Weights of a small transformer language model.
Size: vocabulary 2048, 7.48M parameters.
Training: 484M tokens, 7383 steps.
MLP neurons of a small language model. Each row is named by its layer, matrix (gate and up: input weights) and neuron, and shows model dimensions 0-95. Each number is 128 + 24 x the weight over its row's rms, rounded and kept within 0 to 255. A neuron's up and down rows have the sign that makes its largest values positive.
After each neuron's rows, "fires after" lists the tokens most often just before its 100 highest values on Wikipedia text that the model never trained on. A number after a token or word is its count.

L13.gate121 [167  83 116 107 142 105 131 132  97 127 152 112 118 121 191 108 156  86  95 179 146 127 142 120 139 179 121 137 143 101 122 142 111 146 140 183  90 111 142 144 168 158 131 113 184 160 151 141 112 154 123 106 124 158 146 134 127 123 155 153 109 109  85 158 154 107 129 110 111 136 134 117 139  87 136 130 127 119 110 135 115 141 148 122  97 138  93  95 142 129 110 114 109 121 134 104]
L13.up121 [135 115 133  87 120 126 113 148 148 132 141 149 155 136 135 116 159  92 151 107 147 108 152 161 109 124 169  95 121 130 151 138 149 136 194 156 137  99 158 131 137 130 159 119 101 155 160 154 107 151 191 134 158 130 119 186 109 146 107 121 139 118 161 137 145 120  82 124  77 143 125  98  99 169  97 128 139 131 121 151 119  87 115 137 153 161 126 147 116 149 105 140 118 141 106 116]
fires after: " in" 20, " In" 15, " Ang" 8, " 193" 7, " to" 5, " con" 5

L18.gate13 [153 137 136 107 158 142 154 124 121 120 121 130 110 103 169  99 158 109 153 124 136 107 145 106 120 169 130 111  99 141 171 137 103 101 103 164 115  80 117 150 158 161 105 105 123 123  97 102 124 104 128 114 133 130 128  90 157 105 138 135  96 144 108 154 112 169  87 141 134  93 102 129 124  97 126 118  96 134 138 116 102  83 121 113 136 133 150 162 147 150 117 101 161 136 105 121]
L18.up13 [116 145 135 104 105 168  76 108  95 112 111 143 141 113 164 139 117 140 109 151 116  80  85 144 140 110 110 133  97 123 124 131 114 146 123 110 147 126  90 132 121 133 126 122 142 152 186 161 121 155 116  99 143 119 136  98 115 190 102 111 137 167 134 131  98 135 151 106 137 123 128 138 116 107 151 112 124 117 142  86 110 147 125 113 120 143  66 120 129 141 139 118 120 115 120 138]
fires after: " f" 28, " F" 22, ")" 7, "f" 5, "w" 5, " life" 5

L19.gate1 [149 150 124 106 136 125 129 109 119 157  81 141 108 110 119 117 167 107 147 110 133  97 148 129 156 125 123  94 143 121 167 108 119 156 146 141 124 118 109 111 164 123 146  82 114 111 101 111 141 147 147  77 123 120 120 138 138 176 122 179 126 157  93 118  93 149 105 114 102 136 123 121 119 126 124 127 109  97 147  90 132 107 125 173 139 112 159 160 111 146 128 103 172 159 141 114]
L19.up1 [119  97 123 127 143 128 137 131 141 149 129  99 104 105  95 107 118 137  83 135  98 123 123 117  87 135 137 129  90 107 147 120 154 140 142 137 128 103  99 175 151 134 178 144  98 129 112  85 142 135 127 129 124 149 179 167 136 114 151 130 113 145  92 143 108 169 114 128 143  81 151 113 106 123 126 146 108 139 157 173 102 153 121  60 121 154  96 147 104 130  89 164 119  79 136 137]
fires after: " f" 23, " comp" 12, "f" 10, " F" 7, " t" 6, " dep" 5

L12.gate41 [151 177 170 109 148 189 133 137 139 125 154 114 131 129 114 141 122  64 120 131 112 108 125 138 119 161 163 123 154 129 104 121 148 138 173 128  90  73 118 110 154  87 122 167 112 122 160 124 126 101 139 138 111 107 134 164 142 115  99  96 147  98 152 147 143 103 127 166 123 149 109 103 127 121 160 176 136 169 120  93 142 143 148 121 115 136 156 122 164 108 146 110 122 119 145 120]
L12.up41 [117  98 128 143 160 127 130 129 114 112 121  92 141  83 114  91 114 136 132 109  95 101 116 114 140 171  83 137 156 167 103 109 133 146 156 140 105 136 149 119 130 115 151 122 129 112  94 127 115 159 195 120 117  97 120 156 127 113 148 106 156 114 155 131 101 146  92 158 137 128 139 136 158 162 133 113 114  84 110 146 122 100 122 170  97 109 126 122 119 123 158 121 125 136 135  91]
fires after: " (" 21, " \"" 16, "-" 7, " bec" 6, "S" 5

L16.gate106 [ 95 115 129 117 128  86 113 121 102 139 132 122 118 143 136 125 119  92 102 145 164 140 125 114 145  98  86 135 155 125 166 166  54 119 143 138 149  99 150 137 135 147  65 130 127 170 152 146 152 145 109 132 104 122 121 143 113 139 141 178 168 121 132 133 141 150 114  99 142 121 133  92 137 140 118 118 123 154 180 115 129 141 139 112 147 135 134 115 140  68 137 135 106 130 105 117]
L16.up106 [ 85 131 177 148 122 144 106 128 132 109  96 139 107 139 103 156 115 142 120 113 126 158 199 138 108 152 139 123 112 132 154 128 120 143 129 156 162 113  86 106 105 136 103 123 110  81 125  95  83 126 109 129  69 151 104 144 103 166 141 130 103 140  92  93 138 121 114  98 122 120 126 132 111 132 160 134  92 123  79 141 137 152 154  96 125 138 134 148  98 139 116  84 139 136 116 122]
fires after: "r" 18, "g" 13, " r" 9, " cr" 7, "id" 5, " Br" 5

L18.gate74 [134 103 104 133 117 120 158  96 117 128 121 160  79 115  94 194 121 153 176 174 121 118 124  94 103 126 137 104 161 144 127 126 172 115 123 105  65 133 101 121 128 194 136 107 122 111 142 123 101 125 125 135  57 104 139 137 133 128 138 122 170 126 113 149 140 137 128 124 145 144 120 148 137 148 123 121 106 131 109 150 121 105 136  86 154 143 117 116 110 107 142 134 162 129 145 143]
L18.up74 [162 124 162 148 111 130 141 113 190 125 105 156 128 115 136 121 131 126 164 107 161 122 139 107 118 150 156 129 139 127 140 112 173 117 126 165 108 135 114 120 150 133 144 121 141 126 130  81 137  91 162 135 105 136 161 173 100 112 192 141  99 121 150 135 141 163 132 121 125 175 131  84 102 119 159  95 101 123 158 151 146 112 162 135 145 151 114 158 159 136 173 142 144 119 141 118]
fires after: "." 48, " (" 6, "," 5, ":" 5

L13.gate0 [109 121 183 118 155 123 134 100 126 146 113 141 100 146 131 144 156 107 164 127 154 130 128 135 158 144 120 153 130  96 130 132 130 117 157 125 118 131 149  99 148  97  88 134 116 149 117 101 113  84 113 120 133 168 128 107 135  92 139 121 112  87 136 161 134 135 149 141 143 133  95 127 160 116 136 113 158 125 120 147 154 177 137 139 167 136 154 139 166 109 130 111 181 153  96 138]
L13.up0 [129 114 140 129 187 118  89 143 131 132 144  81 130 140 139 113 111 102 160 150 121  96 136 102 144 146 129 142 159 165 124 141 137 145 104 148 122 126 155 128 109 134 112 150 137 138  87 120 157 121 141 129 148 127 118 109 125 169 159  94 127 127 139 137 151 146 128 129 114 132 121 133 164 128 155 113 127 146 129 146 109 165 126 134 111 145 105 110 117  84 115  92 165 141  68 173]
fires after: "-" 20, " (" 16, " In" 8, "^{" 6, " \"" 5

L16.gate91 [141 135 133  92 102  97 113 127 170 177 103  94  69  97 145 121 199 139  93 108 126 122  96 136 146 150  96 101 130 137 166 127 136 135 132 162 121 138 102 117 167 154 124 109 130 157  90 106  98 186 131 126  75 155  93 120 128 115 121  80 150 136 144 153 154  77 129 124 123 103 127 130 105 137 116 117 117 120 112 134 138 145 179 132 134 149 159 133 143 113 116 106 131 110 149 101]
L16.up91 [134 123 129 115  92 154 147 127 157  74 161 176  85  88 121 119 158  99 117  93 142  93 138 100 127 144 115 106 131 154 163 110 119 146 132 142 125 151 128 137 131 102 156  98 122 112  92 122  92 157 183 151 138 121 110 132 129 165 124 112 125 132 107 146 146 132 105 111 165 129 159 132 125 120 171 123 127 153  88 174 155 143 132 106 116 105  79 122 117 147 125 161 116 130 123 132]
fires after: " prom" 14, "20" 13, " comp" 13, "v" 10, "f" 6, "19" 6

L17.gate141 [149 117 141 115  98 117 126 131 183 163 121 112 130 116 127 140 131 122 139 130 175  99 144 145 130 126 124 155 148 160 160 110 150 129 110 164 113 126 120  61 120  87  90 118 122 126 118 155 179 134 106 109  74 101 135 144 139 139 132 157 118 153 104 182 114 177 165 128 167 100  89 156 132 124  83 136 131 124 124 103 128 146 149 153 138 168 103  86 106 135 139 130 164 132 147 129]
L17.up141 [163 126  81 144  93 125 142 115 196 111 130 134 151 125  82 121 140 131 115 116 107 120  97 117 144 111 121 133 112 141 121 114 155 130 179 170 127 147 119 127 145  60 100 164 164 106 140 150  95 146 127 113  90 143 119 123 119 133 129  95 145  85 125 130 100 133 105 128  96 105 116 178  72 128 125 117 126 132 110 115 133  75  98 155 131 151 102  80 113  97 100 127 179 141 137 122]
fires after: "s" 14, " ex" 14, " s" 9, "os" 8, " S" 8, " sim" 7

L13.gate113 [150 137 111  93 181 151 124 105 127 111 155 150  86 103 129 146 145 143  93 145 125 136  90 144 140 173 155  98 166 149  89 128 127 141 103 127 124 140  95 120 143 136  83 159 168 127 179 171 104 118  67 102  80 105 162 138 117 137 150  88 117 117 104 145 132 135 164 154  82 126 117 138 138 144 127 125 131 127 131 105 102 128 159 134 153 135 139 135 152 115 130 118 130 155 125  86]
L13.up113 [155 150  94 127 130 144 148  98 120 155 116 148 134 145 156 147 108 116 111 114 172 111 102 106 159 131  76 108 107 129 130 116 135 161 177 154 136 155  80 115 110  83 135 119 155  93 145 131 153 161 125 137 140 107  98 157 137  98 185 120 103  95 105 127 119 123 128 117  71 128 121  98 115 164  99 145 156 113  90 127 123 128 119 120 127 140 144 139 103 151 112 135 131 109 107 106]
fires after: "-" 14, " e" 11, " I" 9, " de" 8, " \"" 5, " l" 5

L14.gate123 [131 136 128 104 106 108 157 128 141 152 106 130  92 103 140 145 134 143 166 127  75 133  98 151 102  90 112 126 149 123 118 149 148 135  89  96 117 129 178 108 108 112 159 171 142 130 163 102 104  90 113 116 112 110 149 103 163 135 107 106 156 148  93  94  85 125 112  89 148  91 114  83 130 149 112 115 144 121 120 110 155 151 128  83 152 131 123 114 104 167 133 133 163 176 125 120]
L14.up123 [122 132 132 156 102  83 123 101 121 159  81  87 140 192 126 116  94 157 114 136 134  99 130 131 146 136 133 159 162 162 129  77 108 107 123 149 129  73 139 106 115 162  80 107 110 131 130 193 114 120 123 165 138 112 164  90 164 129  92 136 160 139 120 113 117 134 135 130 167 108 117  81 143  99 139 108 155 134  93  97 156 162  95 132 143 135  98 118  94 170 144 147 160  99 143 122]
fires after: " s" 34, " S" 22, " r" 15, " R" 6, "S" 5

L15.gate163 [107 137 148 127  96 113 132 125 108 133 154 160 135  99  94 128 157 148 142 176  95 164 106 154 117 128 108 146  90 160 180 112  96 168 126 136 129 125  99 125 158 132  70 129 160 113  81 127 129 107  92 166 113 110 147 101 113 122 106 130 104 142  95 151 151 129 117 127 172 118 125 156 101 102 121 150  96 149 163 137 130 136 163 131 171 154 146 127 115 143 129 135 147 143 130 158]
L15.up163 [ 92 107 134 151 155 173 151 121 115 139  74 141 109 132 106 110 113 155 125 123 139 146  95 109 138 137  75 119 132 138  93  88 116 101 142 130 125 135 152 127 188  83 123 105 107 156  96 109 150 110 111 146 126 111  77 128 143 114 129 139 147 154 126 139 142 193 156  82 131 165 136 113 111  79  96 127 119 136 124 206 126 144 101 117 127 135 127 116 143 145 163 132 163 135 139 123]
fires after: " B" 32, " M" 14, "B" 10, " m" 5, "==" 4, " time" 4

L14.gate210 [113 100 121 122 149 127 144 109 119 151 146 105 137 141 115  76  94 137 138 133 139 120 125 135 137 122 123 143 119 128 124 166 144 133 143 121 104 144 141  90 115 149 141 143 134 100 157  84 114  83 106 163 116  78 163 159 151 172 149 150 117 128 114 132  98 148 149 120 178 149  85 112 145 156 136 138 115 140 143 179 145 110 132 112 100 162 122 144 116 126 138 114  86 131 124 133]
L14.up210 [141 107 132 152 108 136 139 125 139 136  96 150 132 122 107 151 142 149 141 129 112 163 119 114 149 146 131 114 141 163 132 160 127 125 174  91 148 124 131 188 141 146 125 122 123 126  90 103 100 137 136 104 126 174 131 147 163  99 106 126 151 112 146 121  77 148 100 136 133 103 152  97 127 162 128 149 116 129 127 130 115 134 144 105 155 116 194 108 102 133 111 130 147 118 143 124]
fires after: " M" 31, " T" 25, "ell" 6, " B" 5

L2.gate93 [ 97 127 153  99 184 136  85 142 162 143 124  83 111 158  89 102 107 118 122 121 112 149 150 123 153 180 131 151  89 138 116 113  94 161 138 105  99 146 113 140 146 154 179  95 134 125 132 125 154 127 174 103 105  94 125 120 136 100 148 137  97 100 155 166 132 134 120 140 114 117 127 100 124 178 133 125 170 116 146 108 138 118 129 142 134 114 124 177 124  93  93 149 133 134 132 127]
L2.up93 [112 144 150  92 180 125  97  98 129 128 134  81 105 137 129 128 141  99 119 128 135 146 131 121 160 147 138 196 132 141 141  84 127 134 103 157 112 130 108 145 133 149 156 128 115 125 131 141 125 120 212 134  86 109 105  87 131 131 146 132 103  88 117 165 145 137 126 139 103 151 156 161 149 154 162 109 173 143 134 104 158 110 108 126 152 100  63 123 145  79 108 139 147  93 153 137]
fires after: " m" 16, "ult" 16, " p" 10, " M" 6, "at" 4, " T" 4

L14.gate2 [145 148 141 102 153 110 108 108 121 150  91 107 126 145 132 147 153 152  91 113 119 114 169 137 146 136 122 124 142 113 125 122 130 132  70 157 103 115 115 133 163 124 140 153 149  92 103  99 148 112 138 132  83 105 131  89 106 144 131 144 124 173  93 114 142 131 166 137 156  97 146  93 148 132 114 129  98 113 120 126  80  85 100 114 157 113  89 138 140 141 139  88 171 148  80 127]
L14.up2 [136 125 123 132 115 124 106 124 150 117  79 125 131 108 136 108 132  81 129  82 102 147 149 125 104 111 167 147 136 190 141  95 101 125 137 149  92 131 109 107 142  79  98  87 142 105  94 152 107 145 121  98 118  96 108 119 102 116 124 100 151 130 120 141 105 165 157 104 134  86 100 182 120 123 136 132  94  99 120 130 132 102 117  71 123 119 117 131 160 137  77  91 100  94 119 150]
fires after: " f" 25, " F" 11, " s" 8, " g" 7, " due" 7, " G" 7

L15.gate183 [110 143 152 162 146  99  75 138 142 100 133 133 130 114 116 123 134 145 126  98 123  98 140 104 171 127 110 106  87 136 124 149 138 117  91 154 165 137 126 134 154 183 120 114 113 111  69  88 153 151  73 119 115 153 126 138 128 125 105 116 134  99 151 116 117 130 163 111 130 147 151 114 107 138 130  73 160 123 122 116 109 133 134 131 133 132 129 199 140 111 121 130 138 112  85 129]
L15.up183 [ 91 176  79 147 106 157 134 159 169 140 150 119 124 131 110 135 139 112 111 115 117 135  71  92  88 118 150 156 170 117 157  98  78 126 122 125 120 154 108 134 124  95 144 132 122 117 142  99 141 146  89 130 150 134  87 127 176  94 139 149 163 132 141 137 105  82 126 118 132 128 149 142 132 108 143 107 140 117 166 112 148  90 133 138 131 135 143 158 130 106 118 118 123 125 107 172]
fires after: " b" 29, " st" 11, " f" 10, " B" 6, "b" 5

L16.gate156 [ 72 132 141 115 141 145  91 112 159 169 107  79 119 115 113  99 169 179 158 150 136 107  83 129 113 118 148 110 126 145 128  99 126  78  78 109 131 149 135 141 173 149 131 147 110  83 126 125 132 122  82  82 138 112  85 108 134 147 120  97 133 160 133  99  93 106 143 116 140 102 129  94 148 128 126 133 139 144 108 120 105 131 159  96  90 125  97 113 160 155 112 129 120  95 141  94]
L16.up156 [117 130 125 160  72 114  93 142 127 139 114 145 135 152 138 104 144 118 102 136 113 119 118 171 107  94 128 186 135 126 122 164 120 100  84 129 127 137 113 132 101 143 127 124 150 126  92 136 119 121  95 139 137 143 138 136 145 142 175 168 152 107 117  97 137 125 130 143 161 184 165 121 123  99 164 105 121  82 132 129 107 147 130 112 123 113 164 128 148  94 128 130 116 137 137 155]
fires after: " S" 16, " E" 13, " F" 13, " B" 12, " s" 6, " G" 5

L17.gate114 [154 114 114 109 163  60 115 149 153 108 185  95  95 129 118 122 112 124 121 141 139 131 168  98 110 113 116  96 128 107 132 116 177 150  97 155 130 133 138 133 110 184 109 116  95 107 138 152 120 110 177 125 134 126 124 108  97 129 115 139  98 123 130 164 151 129 147  89 134 107  87 135 135 127 142 141 108  90 161 139 103 162 179 140 130 137 114 156 104 141 114 132 102 107  94 122]
L17.up114 [143 111 101 177  85 120 133 126 153 127 122 130 110 107 130 154 130 107 153 134 147  99 111 157 140  65 139  98 170  97 132 148 100 112 136 132 111 108 119 126 109 135 121 150 143 113 124  82 116 114 151 120 100 132  98 103 106 150 171 124 165 105 174 130 145 150 123 125  93 104 167 119 111 134 121 115 129 130 131 137 122 103 115 141 108 135 163 127 155 125  83 153 122 105 133  84]
fires after: " con" 21, " in" 13, " Con" 8, "ch" 7, " Or" 7, " Geor" 5

L16.gate201 [131 125 144 147 138  89 133 131 138 113 118 113 140 110 140  92 194 152 157 140 150  91 148  95 109 144 114 141  99 106 117 149 123 108 152  99 134 152  91 108 119 128 163 103  96 106 143 127 107 106 131 165 158 128 153 143 131 103  89 160 140  88  91 186 191 153 148 106 138 115 112 115 118 162 116 113 117 145 112 147 102 113 154 132  42 126 142 170 115 119 143 157  92 138 134 139]
L16.up201 [104 139 150 109 111 162 153  94 143  84  77 183 108 153 161 139 169 163 155 115 159  91 142 126 144 125 122 118 141 144 156 126 119 125  95 121 158 118 111 158 112 179 100 129  92 128 110 107 151 139 142  85 147 131 162 134 119 145 127 153 144 115 164  85 128 161 140  77 138  84  90 150 146 143 114 170 125 187 127 137 149 137 119 148 126 118 129 138 125 125 105 153 105  89 155 135]
fires after: " T" 26, " p" 12, " P" 8, " B" 5, "m" 4, "p" 4

L10.gate216 [122 120  97 105 136 159 131 106 145 112 123  85 143 123 148 142  94 130 118 162 141 142 188 116 137 130  85 157 119 140 151 136 143 127 129 117 102 144  96 107 126 144 128 131 121 116 129 128 162 150 146 159 131 107 187 105 120 126 160  88 108 134 102 159 141 122 143 136 118  85 116 153 123 121 160 172  80 124 121  87 154 136 151 144 117 106 126 111  94  86 125 132 161 133 144  99]
L10.up216 [131 115 127 158 142 128 138 137 173 130 169 112 139 112 115 120 175 132 109 169 114 177 125 135  99 103 134 103 136 182 141 135 139 127 149 158 127 117 148 154 134 105 146 124 126 139 119 136 138 143 117 117 143 114 162 117  90  97 161 174 114 108 151 174 135 111  91 120  98 109 141 122 122 112 121 100 153 123 113 157  98  81 141 117 106 138  93 109 120 128 159  85 120 111  74 145]
fires after: " (" 24, " re" 13, " \"" 12, " In" 6, " con" 5, " sur" 5

L13.gate14 [100 112 125 146 196 147 146 130  87 116 126 115  93 170 133 132 122  88 142 140 123  78 163 101 152  96 173 159 106 113 107 140 120 147 111 108 128 101 111  90 105 128 152  93 123 117 114 132 138 120 129 139 144 106 109 146 151 128 121 156 116 176 117 101 123 158 145  93 165 160 122 107 160 133 106 150 133 155 135 169  81 112 148 118  89  94 131  87 139  90 123 106 154 172 129 152]
L13.up14 [149 141 123 142 140 144 139 170 122 104  95 110 172  97 146 116 102 133  92 136 141 132 142 135 152 122 106 126  87 169 177 117 143  82 109  78 125 139 117 145 142 140 143 164 130 102  79 149 156 149 153 139 132 152  85 101 129 115 151 154 128 147 119 110 138 140 101 101 150 136 127 141 151 143 145 139  83 103 134 152 122 120 137 128  97 105 125 150 149 149 138 103 151 164 143  92]
fires after: " the" 21, " The" 8, " (" 8, "The" 7, " vill" 6

L14.gate211 [160 144 131 132 152 107 161 187 130  99 173 172 130 170 128 164 146 146 118 167 141 105 131 145  88 102 123 113  95 127 144 184 151  96  80 165 122 120 115  91 152 160 140 154 169 153 143 126 120 104 125 127 144 134 145 136 112 119 118 139 114 124 154 129 149 140 153 115 100 167 144 115 113  90 149  93 143 154 115 126 109 104 167 152  75 112 123 137 122 162 125 121 135 112 139 119]
L14.up211 [116 161 167 138 143 207 135 128 131 140 112 121 125 145 148 127  95 170 155 148 126 108 114 135 112 147 134 106  85 131 130 124 142 172 118 130 127 116 108 113 112 143 150 130 163 128 130 127 109 157 141 159 188  96 104  67  98 141 148 117 128  95 153 115 153 126  88 128 124 123 106 158 104 118 106 137 110 110 112 100 152 137 149 109 101 101 136 166 150 138 118 161 131 126 135 131]
fires after: " D" 31, " d" 23, " w" 13, "D" 8

L13.gate185 [123 128 144 138 104 132 135 108 122 115 126 172 123  96  82  99  98 194  92 140 111 102  89 115 123 125  98 134 107 126 123 142 155 160  98 106 158 122 163 124 123  97 116 116 143 134 107 112 102 103 109 155 112 115 121 151 166 134  72 136 119 123 128  78 125 105  80  92 141 123 146 136 140 132 124 152  90  95 121 166 151 135 129 120 142 115 123 132 117 140 142 123 100 149 153 142]
L13.up185 [ 99 138 188 111 109 161 133 168 148 133 122 121 146  71 136 116  95 159 112 131 108 128 108  95 153 112 143 155 154 131 137 129 135 134 112 121  89  63 109  93 130 157 133 139 141 115 111 151 113 133 128 174 140  86 126  85  98 166 134 140  87 157 101 129 107 160  85 133 169 170 116 107 116 116  84 140 137  88 118 178 147 134 174 107 116  88 121 112 139 157 130 115 101 156 145 156]
fires after: " B" 27, " tr" 13, " b" 7, "B" 6

L17.gate126 [116 128  98 122 172 139 147 126  94 138 124 133 114 129 121 117 136  82 170 144  94 128 149 110 163 162 134 106 142 114 152 127 112 125 138 113 131 140 124 102 143 144 161 103 134 137  93 162 135 122 154 115  88 145 105 156 144 110 140 159 147 166 117 142 133 135 157 121 124 135 132  95 137 151 124  97 108 146 112 171  87 120 132 141 108 113 129 119 137 140 152 121 173 125 103 122]
L17.up126 [127 120 103 133 143  90 132 164 143  91 163 130 128 158 101 129 109 140  94 115 161 133 135 112 131  91 170 139 113 153 124 151 111 132 149 143 127 120 108 107 148 148 143 139 128  76  96 128 109 124 136 140 135 108 135 119 156 126 126 134 130  90 103  36 109 101 119  98 127 140 131 136 158 120 158 115 144 141  94  68 139 156 182 132 129 113  77 124  91 128 114 115  97 168 133 178]
fires after: " the" 28, " I" 16, "I" 13, " The" 12, " sh" 5, " T" 5

L17.gate19 [180 120 149 164 151 156 110 147 117 130 121 177 123 153 154  93 140 111 128 163 150 104 171 118  99 134 100 114  99 130 117 125 125 136 119 145 113 135 111 116 157 159 109 157 132 150 104 136 135  97 114 111 118 121 158 161 107 110 104 160 198 101 143 154 134  76 164 115 144 159 104 146 152 113 140 105 126 125 135 133 150 147 146 106 146 128 135 168 135 111 126 124 138 170 139 146]
L17.up19 [126 157 110 117 107 174 143 138 122 189 137 131  92 153 144 103 144 132 139 132 175 119 137  91 139 124 146 109 135 158 127 121 127 116  87 126 116 141 102 116 146 169 127 124 140  75  67 119 171  92 126 140 166 120 102 107 161 154 139 138 133 165 128 128  96 149 170 118 123 140 113 106  98 123 113 132 140 129  98 135 155 135 168  78 134  99 153 113 162  91 113  92 143 126 142  95]
fires after: " b" 26, "-" 12, " w" 12, " B" 9, " r" 8, "B" 4

L12.gate122 [141  86 148 123 118 118 140 110 125 125 124 116 166 116 170 150 141 139 120 135 139 127 128 108 189 110 110 123 150 154 144 124  89 133 125 131 108 138 124 129 119 153 175 107 159 130  73 151 157 142 105 177 118 113 156 150 136 129 178 170  93 135 128 143 124 118 127 147  96 116 115  99 151 146 150 123  94 113 126 142 145 142 119 170 109  91 142 142  83 116 112 127 130 134 134 151]
L12.up122 [138 124 162 111 142 149 102 146 188 152 121 131 112 152 139 133 138 135 157 146 124 100 179 140 135 136 161 113 142 107 106 130  96 157 149 105 112  92 139 128  63 122 177  94 117 115 123 111 141 107 146 160 168 102 138  94 124 130 118 115 163 163 112 135 184 130 139 137 124 107 125 123 130 138  95 113 142 122 154 173 106 136 115 172 108 119  88  94 123 131 142  91 167 128 151  96]
fires after: " in" 20, " con" 10, " re" 8, " In" 7, " Con" 7, " S" 7

L12.gate195 [139 178 142 111 123 148 128 120 114 105 145 198 171 131  49 144 102 166 118 104  81  92  90 138 124  81 148 129 131 148 183 128 138  93 106 122 118 133 123 138 126 133 160 110 151 134 138 169 131  97 126  98 123  88 157 102 119 130 131 180 108 138 142 111 140 133 125 111 147 150 106 132  82 130 133 165 123 149 124 123 114 112  97 139 129 160 112 127 168 115 125 128 167 142 153 172]
L12.up195 [135 112 120  94 129 153 125 146 137 113 126 121 152 127 123 131 101 155  98  86 149 117 118 100 158 144 179 131 108 123 121 148  77 167  89 135 125 143 128  85 170 134 126 136 161  77 132 161 135 119  98 152 104  77 120 110 187 197  98 102 100 113 141  86 145  73 162 152 130 114 121 143  92 112 103 163 141 147 126 126 133 133 134 147 139 129 134 160 167 128 113 118 144 109 134 108]
fires after: "B" 15, " B" 13, "D" 10, "A" 8, "b" 5, " D" 5

L16.gate62 [115 132  83 144 133 110 179 141 146 113 108 130 139 111 123 134 124 150 139 181 157 142 115 125 120  76  96 123 180 124 144 156 140 107 148 126 122 104 139 118 161  86 119 120 157 130 131 151 114 110 129 111  77 118 169 127 175 162 111 125 161 124 162 128  92 118 124 120 105 138 101 100 143 133 109 136 125 129 105 121 138 120 135 108 103  94 126 116 138  95 114 135 151 115 118  54]
L16.up62 [104 121 138 124 149 123 164 133 117 111 107 125 123 148  91 138 123 108 142  97 135 106  89 139 115 110 133 123 103 146 143 156 122 110 114 153 101 108 135 130 137  98 113 132  97  88 135 105 111  93 113 126  50 123  95 120 142 130 145 146 125 137 145  65 128 108 161 158 135 123 121 100 132 145 123  91 105  92 115 124 147 132 132 125 136 124 105 165  67 114 144 163  89 150 108 149]
fires after: " r" 35, "C" 10, " R" 8

L18.gate214 [ 97 150  88 180 104  80 137 116 115 132 116 146 114  96 121 150 130 152 150 128 153 134 144 117 151 103 125 152 135 178 167 148 134 128 148 124 163 121 106 107 167 112 122 124 129 114  83  99 120 164 191  92 107 117 163 169 162 101 109 162  99 159 106 149 149 116 137 120 148  67 144 166  86 125 122 118 112 149 169 114 115 128  97 104  98 134 107 141 171 123 151 105 158 135  99 122]
L18.up214 [153 170 142 162 115 106 169 123 125 130 128 167 159 110 116 125 150 103 142 107 102 144 130 105 150 161 144 148 163 108 148 119 127 160 126 174 103 113 122 174 143 147 135 134 182 113 134  83 105 122 129 141 112 111 101 122 127 118 147 168 114 123 129 133 125 130 157 105 143 166 118 139 145 171 118  93 125 131 121 118  81 160  91 111 147 151 137 137 166 121 146 136 156 123 120 154]
fires after: "." 50, "," 10, " M" 7, "7" 6

L15.gate182 [105 150 157 135 119 116  98 163 138 132 151 148 125 137 132 114 121 160  74 150 114 107 111 139 105 160 113 162 136 148 143 166 104  93 101 121 110 163 122 133 169 107  97 137 126 103 104 158 143 115 107 114 146 107 119  75 140 156 102 106 109 166 160 141 148 114 121 124 165 111 104 119 120 137  99 143 144 114 118 113 113 138 159  88 139 120 188 187 101 108 132  96 112 101 142 153]
L15.up182 [149 143  99 140 136 130 122 162 167 133 114 113 167 149 162 162 106 121 117 118 122 141 126 105 128 123 174 157 131 104 145 144 104 126 114 117  78 117 113 135 117  98 131 153 124  98 145  79 136  91 129 145 134 134 133  92 169 170 107 121 118 140 140 131 134 160 141 145 151 105 114 159 105 100 125 161 151 157  99  88 136 134 125  81 138 114 112 131 141 158 151 131 107 105 133 157]
fires after: " d" 26, " D" 16, "ri" 8, " st" 8, "D" 8, " Pl" 6

L14.gate195 [131 130 153 210 160 132 179 156 130 135 151 123 116 165 137  72 121  61 127 158 133 130 134 124 144 116 103 149 112 153 118 108 152 172 113 117 123 136 101 116  91 180 113 123 116 106 106 137 134 147 164 132 110 120  70 167 136 100 153 109 121 133 126 122 140 152 139 111  96  93 176 130 132 144  84 115 111 167 132 132 143 106 103 108 123  96 132 117 136 140 144 126 149 111 106 109]
L14.up195 [130 166 133 106 139 157 173 150 101  71  75 144  99 131  81 105 139 149  92 115 121 135 133 127 117 122 105 106  92  84  99 167 188 135 145 116  75 151 132 119 106 136 143 110 120 127 158  87 153 101  98 128 138 119 149 142 150 157  97 153 140  90 155  93 133 148  91 130 127 124 140 110 137 109 160 149  98 102 146 112 111 157 115 130 130 124 126 113 120 112  97 118 148 181 118 138]
fires after: " the" 47, "arg" 8, " The" 6, " b" 5, " an" 5, " old" 4

L13.gate43 [147 153 104 130 132 122 125 110 104 124 117 143 103 141 108 121 167 110 140 120 141 134 141  92 121 130  88  88 119 100 119 142 121 132  84 150 176 145 141 127 135 135 159 148 151 143  84  94 108  93 149 141  98 114 115 122 123 166 140 135 149 141 145  90 121 114 143  97 137 124 167 134  75 136 127 140  99 103 130 121  76 104 136 107 115 140 137 169 148 127 128  84 150 141  86 124]
L13.up43 [106 118 135 134 130 160 115 106 159 143  97 136 136 132 127 123 107  85 128  90 124  82 121 106 123  99 136  90 154 111 192 108 167 130 105 168  85 121 114  91 140 140 127 145 103 136 135  91 126 147 168 117 152 132  56 186 123 184 127 147 138 115 104  93 111  63 136 116 117 141 129 126 108 131  85 156 109 139 174 136 116 115 117 104 139 135 117 148 127 118 164 117  75 124 117 161]
fires after: " f" 29, "oc" 8, " F" 5, " comp" 5, " ref" 4, "ly" 4